python train.py --n_layer=9 --d_model=192 --n_head=6 --n_kv_head=2 --head_dim=32 --d_mlp=512 --vocab_size=8192 --activation="swiglu" --norm="rmsnorm" --norm_place="pre" --norm_eps=1e-06 --positions="rope" --rope_base=1000000.0 --rope_fraction=1.0 --qk_norm=false --attn_scale=0.177 --bias="qkv" --tie_embeddings=true --parallel_block=false --init="normal" --init_std_qkv=0.0223 --init_std_o=0.00527 --init_std_up=0.0223 --init_std_down=0.00527 --optimizer="adamw" --lr=0.00174 --beta1=0.9 --beta2=0.98 --weight_decay=0.074 --lr_head=0.00703 --grad_clip=0.5 --warmup_steps=465 --schedule="wsd" --decay_fraction=0.829 --decay_shape="sqrt" --final_lr_fraction=0.0 --batch_tokens=[16384, 32768, 65536] --seq_len=256 --doc_mask=true --train_tokens=187400000 --steps=5079 --dataset="wikipedia_en"
MLP neurons of a small language model. Each row is named by its layer, matrix (gate and up: input weights) and neuron, and shows model dimensions 0-191. Each number is 500 + 25 x the weight over its row's rms, rounded and kept within 0 to 999. Numbers have three digits each. A neuron's up and down rows have the sign that makes its largest values positive.
After each neuron's rows, "fires on" lists the tokens most often at its 100 highest values on Wikipedia text that the model never trained on.

L4.gate270:519442522455467452492517445496495489497482454484470518513474490501477527488532547470529478535512490482489462527483488501496486555514488531456516488496517512481495460479441471505538512457507497474458530498490485496475488485504520493529534490506508535477489480475506485543451543497505562523495510487505496503495477511509519510520501509472480558508471503480485527508486542508533494472502500495550500501518480477478532481509507497484541540503496497488481468509497500525537514449426481520501507493529499503522487506509500457508505504482508487492481458479543503525542497526468510566
L4.up270:478485518496496523500452433511488481445493504478485508531532472459506512515533546503484499491491497464487485476552504471490480457510521497509490479498471484453486489477477503548453498469477525481526536493507531535509518458502531510539480483524500474496492483501522473499455496475525553489511455491518526487470527486489533499485529491488461554511563516489484481501502494502495465498512516529485481512512523515498526488513460510450509513538499496469443496480470515488498457478502516539496514474477545449550469493521496532527491523532529496500483479503507480516500510540555496518
fires on: "an", "on", " May", "ee", "z", "iz"

L4.gate381:530525494477458549461497523521477497511486470479521503486507515497483503475435451494488503488528543489501486472482464554541528508510523482540511499545488519466493544538478496478464534481503508493521500477523488475540484527497508499493483454506493497492519501518528528502478527479520514563525498470517479517494528453527524482472486503492535520476489506503529485513499481532457494521460465490480460457472518483519500469510459500546465512505473504480488456484494510522473494504500484467500483483488487466523479500454536508510490494471531518511494454564529523564496485484525535511
L4.up381:474475464500449454476482498483516519512532515481488518528523453524510530471488560493512526480542489490503501483465529510487496495493517518478498515501521470509527499495517471521490495495482497507521480482473455519513526511522550476455499510471458468493482529491521475524480532470513460512493539515515503515517502476500482485512526472479530470477521541455556455509555502491514516548455504506499501530493494476521527447480519475510480500494450488490482486555456499475477489455515504459484479538471516503491498450482463457488494501497500524498484517538504539536524522461524495461
fires on: " re", " inter", " part", " pre", " Inter", " int"

L4.gate269:476520472467473532535487513492475559502491483488489443539546486482500476473528493500499498509511445503484541487488528471498535516492509468496515538488510466497585523511501513495545470484466485538492488498478507451539492477501506471543452481502506484491503486504496508468496503532497545484457524470471495486501501492502536473490446512518470505487512550486538531470488495568497513498515500485513483486510492527473503478491471532475470538509479517501499484516514479510472525521499504571498510472517503522474538492499531538456534482512491468542472542470507488478511503474512499496
L4.up269:503420463536488480517532519505497474518535512503472448458498525497491515479440494500495474511495479519488527493491531507526506502538494511485517496498499481508511451520516508532486487479462519449488520495478524505477484539526476514499507486508515481498476508434558497485487513480535542491473500496523533516480468513509521477463527474498463484478483466509489504450496543461530518531480523501491498500492454477519527490537482517506538490577504522449482446505485534502497486543508499527511516487499530474517521492518511519468531530481470510448466553482493513493492485524504492499
fires on: " "

L5.gate35:510524523546487487511539486496461514507484511494522486483515478472484505519455474518507487500459470464502526460505517527497483512497529527504519485522496532523508540511471477505510555472539519544519503497524528471509476465500485516517524501531464481487582500501492524538475530510468458526453474529516499547506492467520508498495484468491447510550466482458507509500450507533520464470497483492561495523534505510473477492515501494541554504502519513508487499500489508520493510546481498519522489465472496496520557524506522464539522441496532532480500478519491496469496518516504519502
L5.up35:497528498517517505520530488509496530481490524518479507499486524463462517506528512496487526438550514483511479455540498463488451455508478490530547523456462495509522519524501510487504529488479480498489525522491501501518533498518504539488524516507491493506475509529505507468526516502511503489525515481529454489464548476530502467519463447510484458525499562534496538486497460511480516478517461522454486492506500475493450427469474467502459506516489524522544508508520504520453503504531529502508471499509493515478468521513499482481527496532516538480515529492517512533445483452494472514
fires on: "==", "9", " ==", " ", "1", "8"

L4.gate426:484454496503503480481489495488482482521488478517545488476509453478512499511496505532502510497506495476459482475547472499461520534494466492483507538460487529467550478483461528490513448504496465519508472494512550487521473512527491474539481532503484525461520500482553448506479529481480521503474504544536545509497473482483488497478449517469505497501497530495471446500512518462518495492535502476521486486517498468471490466496471524490544498548463452534501529517470522509472489491511463523522507517523496510475473516540553555465505491525536507483488484532539505470525476506481493497
L4.up426:515439508479510527498467481476535497539515506524512540516525505490513490481523475497515459508515489520471531493484453507528512517536480543506504483508496511497528445509488516543507480497508497527516490484496545522521450558488513512499501468512480536486489501519560489515470487486510502489515513499543456503500497465478485477503486482515518517481471479511533482473482515509475469501476476518527504502506521495529558517484506515510493524503487429478526521473521472492504483450528457468492499512475490468548485535535490585520462463557500520496479493509552493489499509480510484452
fires on: "1", "\n", " ", " Best", "9", ":"

L4.gate33:503464472463533462531505479536479491487519494543480500494478534462490496547558504507488485503539515485503546499547512527532480473521500512518484546447457493488494523490494500481498517485461501424485505513488479497538515464495466490491480509491505487460521513498527466495514541464483468494454483490454525504470473519506523502454557498501525479514551514537527477509490497521499507508483512495503508520503462519510498468492539514474507471458496492468509500535500471472476476497480473508458450486513522516440542528517521496484493483478460517495504504469471486459482470489497530487
L4.up33:520518477523501505489538534461485453523460504536492517503516552489493503524484504530479484513480483475487488507448535523495578496538508535476538561457463519502517474472508505490518546469479517506502523504498523492526511489514459512473512497506513492510476526494503483542502517487495502476512472485479496491486500510499529504500519503560558522528507539542500484517517525498455456508549466528464441482533476481491531473471504489477519507514473508463491521501520497476470515520484482512489446490537537517460518548496531487516496496483486531487484470485479453491480517502498526457
fires on: " ", "1"

L4.gate265:457485522500517530535517478521527500464500467521512514455490546506467522529501554512486433509512500498480507487462495504518459474502536534493508522538515495471533511486454457491523480506474506491479552505523560488499462484533474525492475489486497507470481506454476478510510468495471516482537521540470510512505485526495504490535482500522465565511483517504519483497539493476468512476532518511504501493505477497511534494527524517520500467525484493480517463478500460532485490469556508515496538500472508502505469506502523465461539525459502464487526489473433459492508498510508507452
L4.up265:480463498488502540492466514491539542468557495472523496511486462526480507486500499525491479511490512511440504538506469498504484509514513508532513490522521473460517528491469521507525455494481524466494495508491507518521458452496511495542512527452521491542495525514455514472521503503503510487468490480458520497471440501511493528520452530523497484500454510531493522542538500499509486503567485514482506580488456473491477486503498462488454498538515470498503465464478467484456524495513504517475493501515509504489470521469499471512510537495502508428480492509509549465505484494496511488
fires on: " L", ".", "ve", " Ba"

L5.gate421:476533479491476470469513477531530545491515478452456542461495530501493502538509484548476487516511456510498517518472518500556489469450529466474508522516466528525514514491500504484514527480506515533533488501508497483512502518491500504527535467492433471487538522439502499487531494494484490491554509476509495499495524513521559465533475473532510478513478462471517486486542445494481511428456486489514496481512514499512474437467529510488512498477479505497519499506523500534474497513520494491539472501493490512506475519491480518503512480520452519528498501496507517515501470429482494503
L5.up421:465517455516527523521518493460529498525538473525498499516515527494480519488474518478528554501492495501489514471526484487496484514493503480499541478470534455540489495504501505474496500529507441508443478508494475517518508491478551526506541526518538524533507504468478479479496519484513507512490490472458549494477488448449489532538481507530495522507466510486538537518537484514510517536495477511525501509445521483492462492512507538472447474492548497512495569531509512518484478504522515424453479507518458500527502475489492472496461501532484484499515523537495515499530486499484512490
fires on: "2", "le"

L5.gate172:518522457501547500527528488488570460497491472522480574493482507453516489554520527487527510493491500484553528492518503572540567496472460492478506519523483493449508468505520513514488488477496523534500503487528492508533547530496510485519539533523505522469513475480545489455481480525494514464479489500505497514469507492485498448494498473526478489488507517496495503476475475513453490517497504447515493494454521484513489528490534502504533486511492502508474542495468512492507492491471464481501493469493515495537512475518475569483517517503521534506483524505500495503457511528497454476
L5.up172:528551495503488558513513496516520455444570505488531490511461521515496489500503478545489524509489460516491491509508526541470459486500473518495510495486533500547460502494515509458464531515468526464498502518494494519503542502493537499526539525513501484531520499505518506551492535466516530507490459424490511441515460473488548486482526475500494532503486461495516457490521521525494476532502504511495524485454493519475527481506530513507493465511518531506534548525499494466448440495523506486491502479483524510511460508496491540482502484497500522510497489488497470495485524544494478476
fires on: "g", "ag", "b", "i", "in", " con"

L4.gate385:478489503502510492455557479473533497458518433509526493514486473480498492547525522506546486507498457485488460478499527519500516509525496536476484451543534487460494496475478478500481472540516503525506494523487515476540530487510481469490453474500504529494523530495518496489478505532494512484465505485484486517482522523491541512491495518488491534500480495520489511481453488477513520515553474491552492532495502498529480527484541510485542476488510522521540468493479511532544540509547466507475474510544524529505495502487553500486484493462495493506478531556499539488508468500459470564
L4.up385:526495464478492460507548459549501458489540494530522548524493536470470464503570487469525559522513512469525543436488481520470511491461446470517541469464524487489510503491517529473492505531471504515498507502467464538493496482531530473482517498506484531516500521533478495523490520504541493469469506475522497510460536482437482537507535508521490498514503540476459464522482516512489475497503535475507462484510512462470509507508542493498531501535533505491497506516511509520503516496495523533483480472495522528464490488498520483489510516486499529524479520519513480507457512526494473501
fires on: "ig", "g", "\"", "b"

L5.gate39:535513490517525512477488497524543502522506499522489549498529487559488467522487522544485490542513543499460513505536515490518472489509537444527530515472503549484490497474526483487479512483490485510440499491461468484509504533502497474505534514491517485484537431519532502485527487476504514502509515484539521510483524469497580465495509507517541524531460503517510534527533506520513500490515492522497510511484518529489493549465475477506524522500460506512503472573515531526505498516517541487504488492517511540446511469511549519522529500496529470475487488533487511521504456488489509471
L5.up39:509528442459492527549491503510515514514522490493488516539505499531462517555497503529533477497509503520504538499510467492498487502499523492493497524489487532522503545485521508536514454480519458462493506517464498481527506492466489516492475521496519462526517483476526483504517498518492489530530561532501494558494495477537509516482525485484510480464511508539496515485522495502547496488537525484542534499525513442515554492471553538561512491461512499489517507447519468508475468516496512460501529504522485531474487479476462481504487515522485517484534490543472555484508478474509459464
fires on: "1", "2", " single", "9", "os"

L5.gate320:474509508496482519512471470531534515461519491488520506479508467463501501527503492492426500498486552484470508524534513520485541549489551518506513474427502514468487504485497507473530494482455460502470573470471587509494521531525499502458483492502473505507520487477522480503512474540493510447508495480499512500460486515484496500485500501510486524493482491519515545502488542517515520464506498503452535494500512513470478450499482493480529508486473483478505506451512518520500531516496517521453496493509492508487481456507490537538513512468524498525470501536493497500526466530499450543
L5.up320:475546518513517471489506464520563506478545526477509510490507492468429486466509497467504488454526487467486483540501502507482502502472483513537511475471544508534522538508513517477520538516477491505446504484466490500513473536515470472489496521499483488498501511481466527521479498520514521504502501469475467516478496498475539476488467442461513498502525521480517526497508545527554510505467544529509541496509522472506463481501489488494514459498512544489475513487467520563467505462504491512487493490471453495492522514545485516457514488518529508489534539507492482482501508461564534492
fires on: "N", "n", "W", "leg"

L4.gate88:522511483523540504505526529499546561498493493523499497542470462482514518447515479513522571494493487466487525518483520474540496444536529494482506533521485488508518492492478475536506495538511516518459531520467475489477520487517515495502494489493511495537518474507454502483541506539487514548499525548505490445482522470522509517502452526480532500504500479510530488508525482484498468500524530518468519553495519440489458467484521495516500535515518540547529539492511538503494526508455520477505474546488530501473530466490497491531514514453521512511516493500488543516488497487488530505
L4.up88:525494505494513456466536510535472490491520472491495471478517512491507527509511476514479500478517493486509513491481473489521479473515491539515501506496506491478489519507508466545467548465486497493488523493520543490497460541518493483507496501508495530479497499492519440554515511538507510508545536478493515517488505482507489510489508462498487495504516504508508550501517495497498522493467483550534459476481485495531507452490492510526507518522486514495508502512480570533475466539492513494495516483433522455551582503515479499493524513492525536534586518522492495527527452570491499464
fires on: " on", "9", "'", "1", "2"

L5.gate280:477541490477507524467497496500510537517526437521498526518520490500498476494510497507483552504526515512451494476546478512484513447503498486546482480470511563492543436513518504521540495517482430497486475483523475498505523527563528487478511505477479508493495513513507490463510539570497523542503527496463508512514489517518526489502477473498516503465500517511500505501464510477471467521538485513483468549457502453515503484506496537515515526486487513499515480461519487480466490472513510487507470503498527463515536507487495530527504454505525483480473490549530465533496506465531521531
L5.up280:457506552484506505519547513514495494535507478505531495522504474501481488474471490496526514499519537529465525483481484531501500503528468506535503487478458520518492519507482525506531541494554505523521459443473470465524529469508503514508469518512530457485460508517515471529452531494504480469486550494505486478491481514518525468532514499504501498527490502508517507562472488491452522493481497524480483479487499482517552527464487519517524461438479481482525518509502498515449482552528481522505492524501520491572545498492504464475443493508526502513490484543527513543527499501518497496
fires on: "1", " tr", " det", " ext", " def"

L5.gate248:549460528513531494487512494463479460486496485517482545505496518514503490521467473516508499472517519494505514500478524531501512513546516468507470493483533485479526462504501472504527516480522518502494484485491474523546516462551511482541517512507486472431446468549489515508508496511440480509465478530534459547512505532485493522496470486474490472504487517459546527509511507486478497501500449514491425488515502502479502521494451514473516499521503489503476472540484453495522512533507486481459503544486511506499526534541523477515473477500545534459481466498489505530503545471501517509
L5.up248:470492525488515516549488497520480481503512503520499529502537480510529469481507519547484487460516482522518529526545491548462486497498501497552529494494497510525485450512488437469527517522521482510536454451521511515476501461519496517496512501515529454463476497524511529515477478519495510510498461518504515564509482519539491529516464488510505504521508524472487517508442505526498534462493473513444463503532527486487482555483526499460473498488541548485530494469489503519515543524494485510502503499485462526473534560522530499476495489513524504536507472494495502529507476529543469519
fires on: "===", "\n", "==", " ==", "====", "f"

L4.gate317:465510462485537500457506477446553496496508509493505519480522505473497519500458497506462500505500555514463522508501480495511505481472496530431505532503468507451529515531466517499492511509514478520532497519517496516550471491508495460525477495510514442476528483492531488513473456486503501513458495454508461520504527504497491522515467568527504499524542543497525485531485505530514497471524495480535488487477523449495473508475469486519513465492479446534533512462526466441495467523523497486482512478448449474487465483489504529488484470477503520473519501490499485506506478487494492500
L4.up317:542500469529521528480513501517518443518523468486499512540490517522487517501515494489534467473457477486504509475468520505509474476470470443434459511504492525535506507507496492465504515488545502508491523490510523506549502498505518494520499482528463511505518471494499529497462475470512500527485521487493438508472555494502463524560553513542516476536505491497497467477530502495461498489463512502502531518537516523508520485536487506526489509517496465518524473496502518525521492481482522558533528490533490506472446471492523522515487529543504538497524529476534543505488510488525552538
fires on: " K", "9", " J", "\n", "1", "2"

L4.gate284:527488506512507501484476506451500521474533490448496463479517474461510475479467483465524508477481500432523498467486484534469471543487513509503524524513495484498538490489461489501488497499488549481464534496483484500541492442492498508550505441464503523559451462480496480487474513524480519484494530467498482482486514450515485503466463514513543488478526518508541480504515478495535520508522541542477524509537483524542480480465521472485485511506463492517487533534460466527495491474497508475491495491493515528498550527481499490484533484484489488503496511487449536468505499490482548494
L4.up284:486464476509478487482485507540463451449482462515478492462514515486529491464502476537515457485476483505468471524441494488501471522491501478485515510498463497495535508537455485457501484471477489484509554539523533457462478511474494511475500484495526463478530488521502494509510501552465498486487492510492531519508476422494528502489469503492507472508491492490459477505460501517512459524518483484487517486538512499534486508457524473528518494509437525515474548510519508469465487471504521454480562476518502491485526531486490503501558493507491465520520492484488486487486474512504464471
fires on: " r", " R", "r"

L5.gate392:498477445501546468485464527530477514524439471472508528510535480513518533494484450488498507536506464491464530484502472505546459515525485528501501497495501508462474474501486506521554455527512516512511512538529463507539490510516468494528446487510502519518504495457489525538489514506514495534534472523513466506518474493516494508508490516461510547534471473491463526487513469513514505518532517507532520530505501499494444464524487479491489498481478490539493471497508573564494516539506487521484511486508489511536503519465521494508503486482506477502488445505457495463491474494459537501
L5.up392:513464474510501495556502529485511535476478498498506530496546545493482509525489435469475522467503500490520535500503503512476460510494481495520487484513474520476515487504572505531530523525451509485508521513501504530528546506486510521530494514510459555481537477508470478488509496506495475531551467510518513492505498523495527449536486506527458517453540511522514549489510521488506512509506510487512485522486514524489495457464554506544506492512495485488511514514479489482421490514516473517496486509496471472542521467529497494519478503488514559485512499472557438507507486478473479521
fires on: "==", " ==", " Di", "===", " ==="

L5.gate193:461509542460503495507461515518517501472504473539476473459497513511487517505504514491460504521498504497507480508452565513480479524490470465463513510575483507510477514464450474503514536523495545473472483498502512485549501489518520518489520515486467514474539468513532491521478512532492508498493483525542502487490511470535542503538476494484494564493465500472455519501474516547479491520524507517498490547482525495513504505536518486528489510531481500521487459481463527521488479556483508492500501459490493521546535476527518522519495451503545497453549452491497498483525499480503507514
L5.up193:503501488501492522443483532547527550490538515522510502510493452460496477487523466513482494481485495495424531507449459509519462506494511495508481495449483438541534542503487491497487486505502500490500542507501476479518503499501455479479491497496532484526549528524511511463514507523499513512513457490502496475503472538525499551462489535518460556477498467498487461524507536489496504532503499504536502563513491484501501458507532529532479475488477484526507513509482474491480497474555471483506488467505557481479501549506527490473479529472498518531507470505483492483508517496471505472
fires on: "9", "0", "ul", "ous", "i", "1"

L5.gate44:471473484509478466461497476493466475472537469464522531510544508481493484500532531518481501525510514461454479502501538541508486526512498499505487504522501498496507469465462497484467483488457493569474532544522494507549489498544509485504491510518462515517505488490499499503533514530487527531488548499476526499471451473499450517531477523496520498481502506469530486485460509480541466478495477525513494504483505516513462483542509470512537527467500541534490468476475497537489509512515540486536477471451507497512505460512458526492513513507476482488490537498461458442487483509450495537
L5.up44:496473501519546480490514482509515522500514523508468487480520453501481509460483527493531420484491540547532501497487455502487496515494487502532515538475527514536465500495472510514470514516542499500518504521555500519481514469489499491472506484511496451523476528500508492526459529500499490464526531494520547487480510498491494485525540508521493482499504529554507483481504543496509512478478494521509529492550484487522480458505547526475523478529492471477525522518412498534446457499475476538495490510463492519509526527515445464498497495526509509495504565497496524454490505505482489510
fires on: " sp", " Def", "v", "ret"

L4.gate183:495507459506479501478492496467492438458503478484498531510487511530526528476496523472510491494444528473438499482479542512510527544505526500513535489508530468488482490517521454482511500506478478545549496507527500478478472534508532490501481557549475519501512484504473510485470537501507543537440481477519522495520471539503497512533544524486482499522504496468446510476503478470527480544510473520571479477507492522512466517545518481494556521526533499513492502504501516513477498487489482537525487486498505483471521516494482507485492522563502499503498523530475452508511490521480488531
L4.up183:484488494458514519501467493489515464455518508504504490491524493524485513522534480477467510498482517494507452519515530450486500531452493577503530511421487489459520501528462510521506451511478518492483526471480496501526463508488492491460462490498508529492507536499476465488496452500478502472447521507468517524502522508482516512487526537522490495518489502506477470548503471488508549480472535537524530503501497476535501547500508475473519479482502511490559524524478472467512526501507476507552516506480467535473486534524515547529528473486519478505489533495475519519546488475536490489
fires on: "2", "3", "olf", "ib", " European", "4"

L4.gate472:495483506484517516460487450499509477513534524491485517517520469463509501538555466500531478460498467506484479508560493510491504512519470471459507501464543513556516523531466493513478471458482470503473517475503504535481459496518474484514527467520496509512511481501496519517502499504541530521493489455494513470452524499486494546485522491505535521528510503521491512448537497484511557472531466490537522553468489490492479511483492476480527511524527508518519477502511515549475520541494520484485495483495483551472480489519537549481519492498499557515509468535480494540512513451473521524
L4.up472:473495476495464489476496525526520488487457487520531489505482511477507535486536497483515557479455462477483500491522536496520481478462469473482558494553528453511486488489528484465472485544461480474506496516495515459519505471546525473523496516503523543501485498500495464467468502501507499483457518482518502505504532467516518526505512453521492509534507522501525512497522503533522504502517506493417512547496505532475514520471487457507540474510511524546492526512511481488494501460499515550522505507484498506503511561528549457547487475513463503511516483474473462502521530481472489473
fires on: "av", "g", "c", "h", "ph", "ig"

L5.gate133:512489475481498540570517501501500454469459488501479517455497488476524460550487488511464485503504502487491537474510535531483507503545505470474533531490511515467489486541501524494527494461510507489472512483516479469519509481508491490529540485525494483458511469524509511512498533524458537510516547530471540543494482489529521572517468574502492469472504505527518498502499491512510495481525499505494497525474468517497436531471522527532501518520503505527475480458523510504462509443507449494521507504515502487527465511465500499473499469463487465490497512530503466483513510460513510534
L5.up133:474495463537508522515480502495528508531498513485512483496492523483501538514496476509543507496504519476484484505475551488533460478507493518550482484515516461458515494503529480495495513543475484507533503509497534523477516528520512507524497547508491515485502526484492476514537540523537485493481550477511495485519475453497516504549489478545459468536459518494479517504445488457513515474514523497491506516494478512476492514550476545468447501548506553498540525473541525495497533539487503477450505512509490561502489503501500488468525475458474568478505487519499524546485478509467513517
fires on: " ", " str"

L4.gate58:507510506494507505485503465489504496477518505490480480546506516479519528466499499474548505466435530501477516475498517476520496503521523555485530493474501521517501490523514531465502499533504451521495547524513542500493485489462543513508531478538509516499503484463488501533509497541466484530458482534520467531471509521501519485488524538510477497497519547476528558477495511485524507496465475489506478533507538477493458470473504492490488526500480496554529544546525451521470476524501438527442477521501455463467527510451491474521477486510542505503516504514514503493506479486513458502
L4.up58:445524506461511531466498498495481495469519522477501505471498484508505519527496469508499479488441505520488508484558489468497500498483553458504513501494556482522455531495490478478494507509444518491507491520505502557505517494549464484489489500513464510494522501520539535507523519483496499471499492489512504519467536515513480499447483533518456526524475510517495529445508509482516454457519520527523451541489533491450492565530492528475430484493504501509539493504502485477452536531506506498495506472501491503490486489522547541494519508513517485455500494474507521481516522455532509486
fires on: "3", "av", "4", "2", " (", ")"

L4.gate255:502559497494557523502502462483546542538493540543502481468471509497521480464520501515491476487487557521525486483500525511509505497515503484474470503527507506507489489494540525519506524497482495510464494499469495502536513514515499510479464475499492450516486492502518560516440488501516525507505503534520528510450541563521518492517473477546501536493519506509521508492479539544517490515507504522508525499537517558457472523479464488510499481521511531493540463501509481490476490499478507524508497502477485479526544538490521529458483510508485501443477520474493437478483474451467516530
L4.up255:540494519455539501540503487503510509445445490550528508582532462474509471499497493473462515488485475516508496544482535452533564534517465491535504509483454515518485500473526506510523481486495499500489507449476457514487503503493495463479486512511500479531443488510493500508464486526541493467484533468489497502453490522529514502498487519467534499485488472499465498509519513554475526501485504482487528544499493557511486498506477496489476530457500551469524489538510504468494518478487509493503510503482495521487493509542528544502525529460507524493502512510469510486508495500528505547
fires on: "T", "K", "ar", "am", " GD", "ats"

L5.gate45:501486515491494494507477511516465485519479452514497485503532516471491475485464541547530481511500534506457483481546489567496501494502497496498478514512528523428495451484548502530499513502474498545506518495459504494519491515510491489490504556529528513539488483511505494487461533525523541501465524508510528493508462527549545458478494485520546509498509509514498516486485507489509524503465512491470480527518483482481490495506504504483519499482497516503526510507468539450493505482487551520484493516474506518470467479491474528460448513486495477575463506466528567491522477512477445512
L5.up45:483497467539484509510518546507531543470515504474564479569503477492487467513458517458494494515476483538480486495481493510470467513472521441503523496467462515551505534538545451493495450454505516519511483520461520475500501491493495479570495519508503503446477507475518521476504486523518457454533533484478532508499467513505523462514492473473486494500508475485485538528488524491499481509485511509469482506523492507462520458472490525525500493485495497476522506486546493505514508508495504543503486529496448480496503563487519503484507480493534502477533481523477522469517469504511526471
fires on: "ov", "2", "1", "om", "im"

L5.gate355:468503500493488492527504485530531485504480474544502526509521456494442516497513524544520524543529486461490477494495488474503502464510502518501498486489497498501526454462514491442448504493483504495514496515500501528497481480508508474531484538520498452522476520497513489531429500469500533527475468493517531509495496488506480511511494534512497522518528501521489497523561525512472475500538513491541481515514457487509501484465537502497511463485481500509503459529531482492482488508484517535531518577444529493552503529537542475498477470547531468530508447490528549520511478509506470504
L5.up355:468511494463474488545496484492467499498497436503476527469459536493490468480497485479496503499536459486497483559553462497508514492509494478501543468512522502497512487498486468498478518471502547516506506482503483516503484460514456462539527539509540476497486512465511455520493506501497547492501484521488471452547506488483473540517491533509495501461499508476456525484522505493513506514480498472506516462490516507510489500522499534567522497527482490522475470522464477511505530478459538550524479527448518452487504539525523503497470508493561493513508461503503511537545510484487513540
fires on: "an", " New", "ro", "on"

L4.gate430:481462471529494499493474479520491514505487474451498483506547531480508509514522483506494485503504505498482550500466529522517516526500505473460476548514536484504456489462478524511460494478508520498491525469473569476532503495506552498497522500509492502479484468508500466519501501526470533499467515469489501507476530499513533509515484511501514526550487548532503525464446530466509463501496553490489519539536519485472472496525536517520516528491506495513453497540509451493543511515461488454464509500484503542523495450506508515499537524483429487483521497540508541487482487517471480530
L4.up430:460472475486482524517513519469484513485491521524529535485526471517459523481526519501468530497467497433463502516487514464517494482529488501448499506520454449529448541469542491490511541466501505475496488521491516496487519544511510515488464524486518484477486554455520515553550515488497500472508436478468512504514536462471544469481503467476482499499498471546506556531504531507492516465522508515497505521495493451562460484468489477524525472489460491478464522504494493515502475530503508489507485469495505505512515524504487503485507535483511483462508515498490497463491495495522489531
fires on: "9", "0", "1", "in"

L4.gate107:494509498484544468481508509521515512495551563501494507502505542463464514525496486498509518538487508502475512536486527483531468478550492472483490460487511495488501473484481454476482539524488498482487546497461524523464492521534499487515558554506501489521529440470516478461519511504509483504493525471490533464510567510472489467529486470480484482545481487511490483514510508536494474527477509512435506532486492548519517504503489491530480496501555539516538522516447521497462529456494534508517461489494498517505536506520528528535495531514477521490523469536519488491496491505507494486
L4.up107:464504520478505497483492494495515489522552491513492481495489502501475515444489469448470488438486497574492468516500507554534490469505499486487472509460512460461527510486464453523507522485520505518489489441506530464475519518458482509547542481505530496500482525511528544507499515495529519483518499494505484492476494496492527507496484549520491519455481528515496456502546527502491519472484500548516496517524535462486451504493458511512491503521513496523503563520498534547501505512505461499491473509471490534546510522526532506503473551514520494467513498507524467489480515504555506498
fires on: "1", " j", "N", "9", "Y", "n"

L5.gate387:469512484462508530476493485509522453496512528452450556486480531482520505496449499518513468494471517506502528485492483520500495529495475487482473475492559500497487503490541482503492502500492508547490472543513511470525475485459475490543474534516457491479529482470468524494459506482485510520487483500537461508531491529491485454482495489523489510497468527484453470510526518519529536550473506477479487433468513522487473455510502533523553522485529505507472489485520514551500501536514507556485488509517505468542501506474493522493536500474508513477503486461497516550460528517525516489
L5.up387:496485485492507456469514549493448489514489505520509511500473521504527519495462476499475471525481525487517511511523519498495501476514497543505487471507491491529461488502513493544522453531480482514493480509514475490487481493467552518484468526490509504466485478447476513465510440496492496527449483499463532471511517488517449514487497514506500523484518473462530491528513531450498506499489506556444482504473509525506485483496476546488525524500475508474467500465485524473509486466584555508549539510463457510487535509487512507496504478456545507472520444491507488500462483503513496498
fires on: " −", "%", " +", "st", " surr"

L5.gate495:520447454453515518493451488496499464489512491476507475487516496509489514504510485545503534524489508474484484492455465473465536502445504500534499533488557537508535485504527480459528498479488511513462528510484565489524474485498481514501495486505509504461487466507527498499476526552503473472497499503527452484517484484506496500497498500532499494502474537518530489469469477540530485522468495496533499501507485546527483492512462521544484503541463501541469469502517512504518486479472508524463499527518522485463543499475493501490555527488527478533532491506510471476511510454487576532
L5.up495:487443495533528467453462504515512476507536499453510524523491476504496501463492492499484489519480496482497480480452486476486470527450498531496485533526486492451503489497480487473515473517531561519482512500483496534502476514528508500500516504514498507490463495495525471500528483497506497487486530503488507499510518460458457513503536542492489543516443553463527474499497510502504511534514458497475494509483522513534467520485493511534524462510490497500549509523508552516506497463496477486517517519525532426479516536466517469556500520424518523490530499545496469535517490489490537501
fires on: " r", "N", "ill", "it", "v", "l"

L4.gate138:544495469512535479464483461508502503483481469474508508512529532441501467499493474492536522485526489541504498512476531519537558519517508433481477489487455521489544472569517500508473527490514480548493523491438490537533486510509506494540515482533469494496507492491544476489489504524529513472480539452497493533459532503465487481486453538514502522493468513506514513503491501489535535520467506528513499535508498488504484466482486528520503512474538493549532523507522496519535515511448475517478478513523488524478512486505533508487497473496488559505472521507505501518526475482525465527
L4.up138:513512509474501514492538482503472512527524539491502442502485517482527533530448492478476516490478507491565519495537508484476512459486507452491501552449480509510481502496491509512486527523498501533451513472493493504485547477511499482475492531500551489484488529527470503536489453516529521455510480527475473478493531461427492489478468505545473460504509541485495508487499517515507456485511503467455524466522519474491490467489528473555488497524507510510504497502467520495525512492528523482505484489473478506456456504529506506468540461517495544528499537504450498479476522481489497485
fires on: " N", " J", "N", "aw", "W"